config.toml
num_hidden_layers = 12
hidden_size = 192
num_attention_heads = 6
num_key_value_heads = 6
head_dim = 32
intermediate_size = 768
vocab_size = 7324
hidden_act = "gelu"
norm = "layernorm"
norm_place = "pre"
norm_eps = 1e-05
positions = "alibi"
qk_norm = false
attn_scale = 0.177
bias = "all"
tie_word_embeddings = true
parallel_block = false
init = "normal"
init_std_qkv = 0.0221
init_std_o = 0.0045
init_std_up = 0.0221
init_std_down = 0.0045
optimizer = "muon_variant"
learning_rate = 0.0104
lr_mult_o = 3.0
beta1 = 0.9
lr_head = 0.0108
max_grad_norm = 1.0
warmup_steps = 200
schedule = "wsd"
decay_fraction = 1.0
decay_shape = "linear"
final_lr_fraction = 0.1
batch_tokens = 65536
max_seq_len = 1024
doc_mask = true
train_tokens = 514500000
max_steps = 7851
dataset = "wikipedia_en"
MLP neurons of a small language model. Each row is named by its layer, matrix (up: input weights) and neuron, and shows model dimensions 16-111. Each number is 50 + 12 x the weight over its row's rms, rounded and kept within 0 to 99.
A block is one neuron, or neurons of one layer that tend to fire together. Before each block is what it responds to, as a language model described it from the Wikipedia text at the highest values.

Responds to: Newline after section heading. Line breaks right after wiki section headings, above all biography headings like == Early life and education ==, plus paragraph breaks and table row ends.
L3.up184:48 51 69 68 59 44 70 40 51 36 47 69 48 43 37 44 26 56 47 44 74 46 21 48 45 51 51 66 55 59 58 47 81 55 47 62 31 49 65 60 48 50 56 62 48 52 31 77 64 44 56 49 29 64 46 38 62 46 48 43 75 63 47 28 42 63 54 57 40 63 58 52 49 56 58 22 42 64 40 72 61 29 54 49 47 60 71 34 54 53 40 54 42 30 57 51
L3.up220:47 47 62 42 62 30 51 57 69 43 42 54 51 63 43 57 30 52 50 37 41 32 45 52 50 58 49 52 63 46 47 24 50 46 47 49 34 50 61 44 62 54 63 56 55 53 34 32 32 39 71 43 67 60 49 40 39 54 54 48 33 42 64 37 55 64 39 62 69 34 46 77 68 65 47 53 52 46 29 53 50 60 69 53 70 42 35 35 57 59 57 55 57 53 49 50
L3.up277:74 52 46 28 63 47 54 32 39 53 64 41 22 58 46 71 46 52 37 40 49 47 64 48 52 53 64 51 71 44 61 44 60 39 52 47 43 30 79 63 57 44 54 61 49 21 40 61 54 49 52 67 64 58 49 39 47 63 63 58 47 42 40 30 58 65 55 55 66 50 69 69 54 43 40 43 39 54 37 52 49 61 51 63 59 42 41 46 34 50 73 59 48 33 33 43
L3.up392:47 46 55 48 70 59 44 43 41 46 45 29 34 59 57 64 53 38 50 49 70 47 27 71 67 33 60 49 62 72 68 45 57 46 49 62 30 56 61 57 37 30 41 64 41 26 48 48 41 43 59 63 50 50 54 52 42 71 51 62 48 58 59 56 57 42 45 38 55 42 68 54 43 38 31 51 23 64 30 76 54 73 50 46 52 43 56 41 54 58 50 72 39 52 52 48
L3.up410:51 69 40 53 56 36 38 31 41 55 76 57 37 52 50 41 61 53 66 65 34 38 40 56 39 45 52 67 45 41 37 44 63 43 55 34 40 58 66 62 52 68 35 77 50 44 60 68 33 57 48 66 54 48 49 65 67 44 40 45 59 53 65 59 58 58 48 63 34 62 48 62 44 54 34 42 44 50 34 68 51 22 59 80 51 54 37 39 34 37 55 47 45 42 59 48
L3.up615:54 67 43 39 55 54 51 43 43 51 35 26 53 59 63 44 66 64 50 43 43 40 41 68 38 39 39 45 45 68 72 42 35 52 44 54 70 33 66 41 39 39 40 40 60 49 20 58 48 66 42 42 58 50 22 39 39 53 35 43 55 43 44 48 54 37 42 65 46 51 62 41 59 38 36 71 61 57 72 54 55 42 62 51 12 72 44 52 63 41 27 49 57 50 44 66
L3.up622:52 52 36 49 44 40 54 48 48 60 61 56 60 46 37 50 49 82 29 58 73 55 53 68 39 44 36 67 42 61 59 53 57 69 56 32 46 57 43 53 58 40 63 54 41 48 40 49 47 45 53 52 48 38 32 44 42 47 63 39 77 42 33 47 60 62 44 79 57 53 41 51 56 66 55 30 70 49 55 72 21 51 39 61 40 38 56 54 52 46 54 53 38 35 50 50
L3.up692:36 52 53 31 57 47 55 45 77 31 49 46 52 43 51 58 53 64 38 33 52 60 31 35 65 38 53 44 46 66 55 39 32 61 38 43 22 46 80 55 41 56 47 61 48 53 45 29 41 39 59 52 28 48 38 44 57 53 64 49 64 56 57 65 58 67 65 58 56 44 66 45 50 46 41 36 65 74 44 68 48 34 45 62 43 49 48 57 53 40 45 70 62 43 53 39

Responds to: Structured-data field separators. Separator tokens such as table pipes, list dashes and colons in Wikipedia tables and lists, firing right before the next field's name or entry (Chicago Fire, Acapulco, Clovis Cornillac).
L9.up85:63 25 37 46 53 64 51 51 50 18 56 60 49 35 32 68 61 72 55 51 50 27 44 65 58 59 52 49 48 42 62 41 69 76 75 37 31 31 28 46 61 55 48 43 46 43 29 53 43 41 45 53 45 63 55 66 47 36 61 56 75 72 56 48 69 59 57 72 51 57 43 36 51 51 43 36 44 56 39 48 31 44 43 36 53 56 42 34 64 53 60 54 52 25 36 63
L9.up169:77 33 56 51 55 50 63 75 46 40 43 50 46 53 72 76 63 37 45 43 73 40 43 60 44 25 69 58 42 62 56 48 33 84 43 46 40 41 36 51 34 55 39 22 56 44 28 53 58 66 59 48 48 50 50 61 52 34 54 42 24 53 39 61 41 60 70 73 54 37 71 55 45 42 67 65 52 55 52 51 34 50 48 52 50 46 43 36 59 54 54 78 39 32 46 61
L9.up220:59 52 33 47 41 43 61 41 55 68 57 49 76 55 59 68 51 54 51 56 53 27 37 52 61 62 57 51 44 41 52 48 44 52 51 39 70 55 52 56 36 37 43 52 52 54 42 45 49 50 42 65 49 55 44 56 69 55 41 36 50 60 40 44 40 48 59 64 72 23 30 65 58 50 62 71 59 70 44 23 52 57 54 25 60 61 25 58 47 46 63 59 81 32 32 65
L9.up235:44 53 64 42 37 55 50 46 44 45 73 52 38 43 57 53 49 39 36 63 50 45 35 54 48 43 51 67 52 64 65 51 38 46 58 48 46 42 47 70 46 66 31 33 73 48 65 49 33 38 59 44 61 57 54 52 52 43 58 61 43 61 13 57 28 51 72 31 50 70 53 35 36 41 45 49 62 49 64 68 40 55 53 55 53 41 56 40 59 62 36 59 63 45 40 66
L9.up428:81 56 51 55 31 50 66 49 58 55 61 69 80 30 60 64 63 55 50 42 45 48 43 61 75 54 43 48 35 56 52 43 53 30 49 53 44 45 42 32 38 53 48 38 43 52 19 56 49 54 52 70 42 64 51 43 33 37 35 35 38 57 48 29 61 58 49 52 40 41 53 59 39 44 50 49 30 73 59 60 33 49 67 21 47 50 53 69 70 47 58 77 46 42 41 37
L9.up435:62 33 49 41 41 32 56 47 26 57 42 47 53 42 64 38 63 41 46 49 56 43 49 40 55 39 43 43 52 71 79 51 42 43 50 47 73 52 43 48 37 44 36 54 67 52 66 41 56 58 50 42 40 56 74 64 50 33 65 18 62 71 63 41 48 34 76 48 41 54 59 48 67 46 65 66 55 43 73 46 40 32 50 46 46 39 53 32 34 61 36 51 52 44 62 58
L9.up438:57 47 66 47 40 51 45 53 42 62 42 35 48 20 57 44 65 43 41 41 38 52 83 67 63 30 78 40 49 55 46 51 52 50 47 49 35 46 55 53 53 76 61 28 74 57 48 77 60 45 60 72 51 41 57 44 57 38 52 51 51 51 41 60 34 62 46 65 53 43 60 59 36 64 38 46 40 52 68 49 40 46 32 48 69 54 34 43 53 55 38 54 52 33 41 43
L9.up506:52 41 74 58 54 48 60 71 59 58 47 60 44 30 52 53 49 30 47 25 75 61 67 61 59 46 45 38 40 53 54 45 33 29 56 46 38 34 68 65 54 72 50 33 61 54 39 54 42 30 52 65 66 50 64 61 49 45 50 38 63 18 47 61 62 43 41 78 49 43 42 37 55 63 45 51 43 48 58 68 46 42 49 61 64 29 44 40 70 58 35 56 48 50 58 46

Responds to: Clause-opening time adverbials. Last token of an opening time or transition phrase in narrative prose, just before the main clause: "By the end", "In 2005", "At the same time", commas, "as".
L5.up300:56 47 48 38 63 45 44 33 66 57 44 44 55 53 36 56 58 50 57 41 60 41 63 49 43 49 59 47 71 39 53 45 64 30 58 45 50 57 70 45 53 41 53 65 31 64 75 42 73 45 58 58 36 67 56 45 56 44 54 33 41 43 40 38 34 57 51 51 45 26 35 55 66 58 58 48 40 58 63 40 50 71 51 44 57 34 57 50 60 27 57 54 65 67 39 55

Responds to: Clause-linking connectives. Conjunctions and connective words opening a new clause or addition mid-sentence, usually right after a comma, such as though, as (well as), until, but.
L3.up84:46 43 38 67 43 59 47 58 49 52 43 46 63 53 44 39 52 42 67 52 43 58 57 61 62 43 80 59 68 29 57 61 61 51 59 45 54 47 36 62 33 55 43 48 62 51 52 54 41 25 58 71 72 61 54 53 41 31 31 48 48 44 44 64 40 38 35 44 53 49 45 57 44 57 62 68 28 67 73 49 31 52 34 29 40 39 47 41 42 48 52 44 53 34 49 57
L3.up143:50 39 39 48 42 39 53 51 26 52 44 55 52 48 46 63 19 26 44 59 48 59 62 47 62 49 53 63 45 68 49 45 53 64 43 61 64 49 48 67 42 51 38 58 70 35 57 59 57 49 41 63 52 58 56 45 44 40 51 63 63 36 44 49 66 60 54 48 61 47 67 66 49 47 26 43 14 25 47 57 47 47 51 43 19 29 45 59 25 51 64 57 49 55 53 65
L3.up153:34 44 47 52 47 59 36 34 38 36 30 67 79 46 39 32 44 36 31 65 64 48 27 63 49 71 58 37 53 58 51 28 26 44 55 42 55 57 49 56 53 77 45 63 47 51 57 45 36 50 76 53 74 54 75 43 52 30 54 63 46 58 48 26 34 54 35 57 51 49 51 59 61 48 27 41 29 45 50 38 45 45 48 51 37 53 36 54 69 56 35 57 36 50 53 62
L3.up181:48 49 42 42 28 33 40 31 40 54 55 53 48 56 71 45 53 62 53 42 84 61 59 47 47 42 66 57 37 41 52 36 50 63 58 71 40 54 46 30 45 48 55 44 78 58 34 55 53 36 48 70 51 43 63 28 53 50 43 49 43 32 49 39 54 73 52 43 70 44 66 57 49 47 43 54 38 58 71 43 50 64 27 48 54 59 59 24 21 52 40 40 47 53 52 59
L3.up239:58 45 33 49 54 22 39 50 54 48 46 48 63 31 60 59 20 59 72 52 39 46 52 49 38 55 64 58 54 40 62 54 48 44 35 47 47 37 43 49 56 66 46 27 64 65 33 98 66 51 70 54 41 61 51 41 38 33 35 50 49 38 42 56 56 52 38 50 45 45 66 42 45 50 62 50 41 63 55 51 33 45 47 40 28 49 34 54 35 63 57 61 41 41 54 47
L3.up328:50 43 47 46 32 25 65 39 55 48 57 67 46 47 54 46 52 45 35 31 49 71 34 35 48 48 44 44 53 37 57 56 38 42 51 51 47 36 60 35 64 59 47 47 65 33 20 38 36 60 44 45 51 65 34 64 45 19 49 66 49 47 61 73 41 54 41 46 28 50 52 32 47 41 58 58 65 43 53 30 28 61 48 43 75 72 61 58 55 49 44 58 42 46 60 36
L3.up365:47 43 54 45 27 35 68 49 42 58 39 67 32 42 32 38 26 65 61 47 38 23 54 52 31 37 31 56 54 65 60 49 65 49 49 54 45 52 47 39 24 40 39 52 79 50 49 59 44 42 48 50 33 54 35 54 44 69 49 56 51 59 35 65 35 44 59 68 30 81 61 61 57 46 39 42 42 37 82 56 37 50 51 68 38 34 40 49 73 62 70 28 52 37 74 49
L3.up669:66 57 76 53 45 53 43 39 25 37 60 36 54 53 47 41 36 62 34 36 66 64 58 38 47 59 68 61 43 66 33 59 49 41 65 36 59 64 58 46 42 60 34 44 30 58 52 54 48 36 61 69 52 60 57 48 45 28 38 47 53 41 40 38 53 53 35 43 64 53 59 52 55 59 42 26 50 70 71 48 52 45 54 55 22 42 80 56 51 56 61 61 50 49 58 48

Responds to: Word stems before suffixes. Word pieces or short nouns that end just before a suffix or ending, such as fellow(ship), enter-tain(ment), cover(age), song(s) and lead(s), in varied text.
L3.up111:52 47 53 64 51 38 57 41 38 41 70 53 55 68 53 54 67 54 52 61 53 57 70 80 34 31 69 44 47 47 48 36 59 50 45 45 59 62 41 46 51 67 66 60 71 51 63 60 50 28 27 46 69 33 49 69 53 47 66 56 45 48 43 44 61 66 62 63 38 52 61 47 69 33 33 50 58 53 76 33 45 54 47 60 30 30 53 58 22 62 62 51 51 52 24 37
L3.up272:66 60 59 56 46 35 71 44 44 54 60 39 32 51 42 52 54 61 48 37 32 51 36 55 44 56 53 68 65 61 62 37 72 58 53 59 62 57 45 53 49 65 67 41 57 36 46 46 43 51 40 38 57 47 43 37 45 41 39 35 23 73 48 64 49 73 62 44 81 41 74 38 53 52 38 61 69 47 57 48 33 58 68 51 47 39 32 53 67 39 48 46 31 63 26 26
L3.up329:44 37 58 60 75 41 51 51 39 50 65 45 69 68 40 66 51 69 33 28 53 52 39 75 45 32 44 52 58 65 64 40 53 55 53 34 44 53 20 59 38 37 56 48 46 23 48 46 53 49 48 63 47 55 38 47 51 49 39 53 35 68 37 56 38 45 79 50 37 58 33 53 45 39 33 27 63 50 53 54 66 73 36 51 48 39 52 66 40 43 43 41 56 57 48 19
L3.up506:64 40 46 35 40 46 78 56 65 64 50 04 52 42 40 35 53 55 27 50 57 58 53 66 43 51 46 78 45 41 53 57 48 67 58 50 26 54 72 41 54 53 63 49 52 62 60 51 31 54 35 61 43 40 45 42 58 47 82 54 59 44 52 52 39 46 55 53 48 17 39 36 70 44 42 57 45 58 49 49 55 48 51 62 38 33 41 57 42 51 41 33 40 44 43 33
L3.up508:46 42 53 62 57 57 73 56 63 38 41 52 59 34 45 43 51 51 34 55 47 54 56 49 33 49 31 36 64 48 39 24 36 32 39 75 53 66 43 38 69 49 36 45 36 20 35 41 53 44 59 53 45 30 48 22 65 64 48 44 50 52 64 70 40 38 62 48 57 48 65 52 63 69 53 33 40 55 57 46 67 49 57 37 47 56 43 52 42 55 54 41 52 53 48 41
L3.up658:50 53 50 45 48 68 73 61 54 57 44 54 43 63 49 45 73 44 51 26 56 46 59 52 69 38 48 69 62 49 61 58 45 42 42 58 50 54 42 40 53 48 46 59 30 51 38 46 49 53 66 36 37 48 46 54 69 33 53 54 56 43 52 54 55 65 45 52 55 76 59 31 60 43 35 40 41 56 49 45 41 47 57 34 21 54 55 58 69 37 59 46 59 29 42 32
L3.up696:63 67 50 51 30 60 57 44 40 60 31 45 35 51 50 56 50 49 49 39 57 75 48 62 60 46 52 65 54 30 42 40 46 64 34 30 39 46 66 46 58 41 51 41 39 28 49 51 55 68 43 30 37 69 42 55 49 45 51 37 47 65 44 24 75 48 50 46 69 24 43 67 47 41 54 41 68 52 60 40 63 73 32 51 43 53 44 23 39 57 50 52 42 31 55 34
L3.up746:67 59 49 50 55 48 39 54 59 45 55 49 68 65 26 50 49 65 35 48 40 12 50 49 36 43 42 60 53 64 73 61 39 51 46 47 45 53 40 59 50 36 55 49 44 34 44 48 64 61 48 53 39 39 53 48 45 27 92 64 41 61 58 36 56 18 41 61 42 46 35 42 61 54 43 49 53 68 25 44 73 52 50 38 53 40 28 48 50 26 52 53 68 55 45 25

Responds to: Birth and life-event words. Mostly "born" right after the opening parenthesis in Wikipedia biography leads, e.g. "Name (born 29 July 1989) is"; weaker on participles like written, made, found, on "death", and on digits in table cells.
L3.up147:49 37 62 44 62 59 41 60 45 31 60 42 52 48 51 42 50 39 46 63 45 54 37 51 18 54 33 64 44 50 62 66 55 49 32 55 43 55 71 49 49 47 37 83 56 60 47 28 54 43 53 55 22 52 62 64 45 55 65 55 65 36 37 81 42 52 45 49 62 29 63 35 68 37 65 76 42 53 36 58 43 35 39 63 52 45 69 68 44 56 53 41 39 53 43 27
L3.up231:49 71 61 37 69 49 50 43 38 72 34 62 54 86 36 51 46 54 63 44 51 60 48 43 41 39 32 57 45 57 75 78 71 42 49 50 55 54 49 69 37 51 45 59 45 32 41 66 46 53 64 58 36 75 40 57 51 44 53 26 53 53 43 48 48 73 39 40 50 48 37 42 44 59 56 42 39 45 44 63 58 53 41 23 38 35 42 63 48 35 48 55 36 31 54 48
L3.up319:41 50 43 43 39 50 48 45 43 59 53 41 61 48 55 60 41 42 65 37 83 45 35 67 60 70 52 38 52 36 31 54 16 43 48 34 43 55 29 57 52 67 84 67 34 45 56 43 51 42 59 77 36 34 52 49 60 43 41 50 58 41 66 33 54 60 42 56 71 39 36 55 60 54 39 61 48 71 49 35 75 31 43 51 46 46 62 65 60 48 53 61 29 59 38 48
L3.up451:52 41 68 61 61 31 59 45 48 40 55 51 37 29 60 51 34 54 43 42 47 65 43 72 63 51 59 48 57 60 63 66 57 45 44 55 42 64 44 51 50 54 42 50 51 55 30 62 37 53 45 30 43 53 34 52 32 73 29 41 51 66 50 54 45 67 46 38 45 36 56 43 66 71 62 50 33 56 49 49 50 22 50 51 41 46 61 55 63 54 55 40 54 39 47 20
L3.up487:68 61 52 43 28 68 53 43 56 44 35 39 38 53 50 42 35 32 39 39 73 58 34 70 55 37 54 43 58 43 47 61 44 53 55 58 34 75 43 46 44 64 52 56 80 58 65 52 36 56 39 43 36 50 60 62 41 50 37 45 48 38 61 63 84 77 54 62 63 45 51 40 51 58 73 46 41 39 34 54 69 22 56 48 44 43 45 33 53 43 48 51 38 48 59 75
L3.up582:64 41 48 54 38 66 64 44 42 44 64 54 62 28 45 41 48 57 50 43 48 40 49 64 16 39 41 40 69 57 64 37 61 54 55 70 39 64 53 54 48 43 34 32 40 30 39 61 41 44 60 61 58 79 67 32 59 25 55 36 27 31 59 39 50 54 50 64 62 61 24 54 47 44 52 77 41 61 65 50 67 53 45 55 47 39 63 64 35 51 72 47 44 41 36 45
L3.up644:45 41 49 47 17 74 69 62 52 60 30 44 40 64 34 38 50 42 47 32 64 51 60 42 61 39 57 75 70 59 48 53 55 34 45 54 30 68 42 51 73 60 51 75 66 34 53 40 56 47 35 55 35 80 42 48 39 28 43 36 42 50 45 48 60 70 31 44 44 62 45 55 73 44 52 52 54 51 51 35 35 18 32 50 49 46 39 34 52 53 58 60 39 67 29 30
L3.up668:53 30 57 59 49 25 64 40 31 36 60 59 32 72 55 61 48 33 54 38 47 55 65 44 49 54 51 52 60 38 60 44 56 62 32 65 45 46 66 37 59 45 51 58 41 50 51 50 52 55 76 28 35 36 47 74 39 61 49 66 32 39 71 25 65 61 56 48 56 48 47 33 41 54 43 50 45 48 39 43 57 62 58 50 72 54 72 69 45 44 65 40 45 44 53 49

Responds to: Role and sequence connectors. Connectives in biographical or historical prose that introduce a role or next event: "as" before a job or title (worked as a maid), "before"/"after" a later event, and "is"/"was".
L9.up29:36 62 54 38 44 48 54 51 49 54 59 69 69 57 40 54 38 45 42 33 48 45 51 43 72 54 57 71 44 56 23 28 24 37 53 63 39 36 48 65 45 65 60 42 55 58 50 28 65 24 55 52 63 72 62 34 65 34 46 44 31 50 39 46 51 40 49 56 50 58 36 66 51 51 33 43 46 69 54 43 65 63 61 45 46 50 53 48 51 44 27 34 48 46 43 53
L9.up336:58 58 64 33 26 51 41 49 42 38 42 45 41 59 36 41 66 56 76 38 58 52 56 63 45 34 58 29 56 61 63 58 55 68 34 27 54 64 23 53 38 44 27 13 52 43 57 60 41 48 39 35 52 56 73 39 44 46 34 34 55 38 21 33 57 41 54 72 48 60 70 46 29 48 62 57 49 60 46 58 44 60 64 59 57 59 44 78 44 50 53 32 40 68 34 56
L9.up383:52 70 56 54 28 30 41 58 45 64 56 41 61 50 24 43 52 54 61 17 54 62 62 41 55 60 50 52 45 50 39 55 83 57 59 41 54 66 27 59 66 45 45 37 61 33 50 39 60 63 50 58 49 78 39 32 45 62 33 57 43 59 47 45 53 59 48 41 53 58 44 50 53 57 34 46 73 57 68 60 41 68 68 52 56 56 39 55 45 52 40 63 43 36 63 48
L9.up479:39 42 47 55 43 41 51 58 56 75 69 44 38 65 58 49 51 41 54 33 46 59 77 73 54 48 51 57 59 44 55 55 62 46 63 42 46 57 43 48 46 50 55 52 48 53 59 52 67 46 51 44 26 48 53 54 83 65 75 31 60 43 51 47 52 65 63 66 45 37 55 49 63 51 35 33 66 61 48 49 40 50 65 49 62 56 50 34 15 52 54 41 64 57 53 37
L9.up502:57 77 64 47 55 65 43 29 53 36 51 38 45 53 31 64 52 51 46 44 61 37 68 51 58 55 58 38 60 39 58 53 51 49 47 51 34 67 83 59 42 51 65 40 58 55 24 66 29 42 47 49 36 35 62 56 64 27 54 60 49 54 31 33 36 53 45 58 61 25 48 42 64 42 81 54 61 54 35 41 45 57 50 29 51 69 55 57 55 50 41 41 33 54 52 27
L9.up550:58 58 39 55 64 30 48 62 33 44 57 60 48 67 47 64 63 52 50 52 63 40 54 68 31 57 68 65 50 47 63 40 44 30 50 45 38 50 46 60 55 42 59 63 59 73 54 50 45 56 51 52 61 51 36 61 42 57 47 25 35 58 44 42 45 73 41 49 52 53 54 45 71 38 82 45 74 38 48 53 14 60 46 41 42 43 47 55 52 54 59 51 51 27 49 35
L9.up608:63 43 45 43 44 50 40 35 38 82 53 44 55 43 49 52 48 40 48 64 60 47 50 33 52 38 53 38 31 51 65 51 58 20 67 53 49 68 62 38 50 65 35 49 49 71 67 51 46 44 52 44 56 38 56 87 61 55 43 57 64 56 57 51 59 45 41 51 32 46 59 51 52 53 33 51 50 43 41 44 49 34 17 62 55 51 34 53 50 51 48 64 73 64 66 30
L9.up698:68 70 65 36 51 37 35 32 51 51 55 55 61 35 57 64 58 51 63 42 60 39 58 71 59 41 52 29 34 61 55 36 42 37 77 46 48 73 59 67 73 26 60 53 45 75 43 42 46 54 54 45 49 55 58 51 49 60 52 58 46 51 29 34 49 36 50 48 31 64 40 38 58 57 56 67 38 42 61 50 41 51 61 42 61 39 42 59 25 48 40 52 70 73 58 71

Responds to: Paragraph and section breaks. Line breaks and sentence-ending spaces closing a sentence, heading or table row in Wikipedia articles, before The, In, ==, or |.
L5.up116:55 61 41 60 61 40 57 55 52 59 43 65 51 45 58 50 31 48 59 61 66 54 55 47 46 30 56 48 45 77 62 35 51 38 66 37 49 39 54 52 49 44 60 41 77 42 21 52 67 65 59 51 44 55 57 38 38 47 61 60 38 50 58 41 59 45 38 52 75 63 44 41 25 55 42 37 45 57 65 33 49 52 46 44 60 39 44 44 43 38 45 75 58 58 43 60

Responds to: Biographical "born". Mainly "born" in biography openings and early-life sections, e.g. "(born 27 March 2002)", "was born in"; weaker on "died", "shot", "married" and table pipes.
L5.up253:32 59 72 51 41 55 55 56 42 44 63 42 49 39 38 59 36 39 62 56 50 67 40 78 55 42 42 60 39 58 57 65 51 47 53 89 88 45 45 33 63 37 54 28 40 38 22 49 43 58 47 39 47 33 49 48 53 36 43 55 72 45 62 42 44 71 33 57 52 36 28 41 59 57 50 43 40 65 67 59 41 33 41 52 52 63 46 50 56 65 57 59 38 61 39 57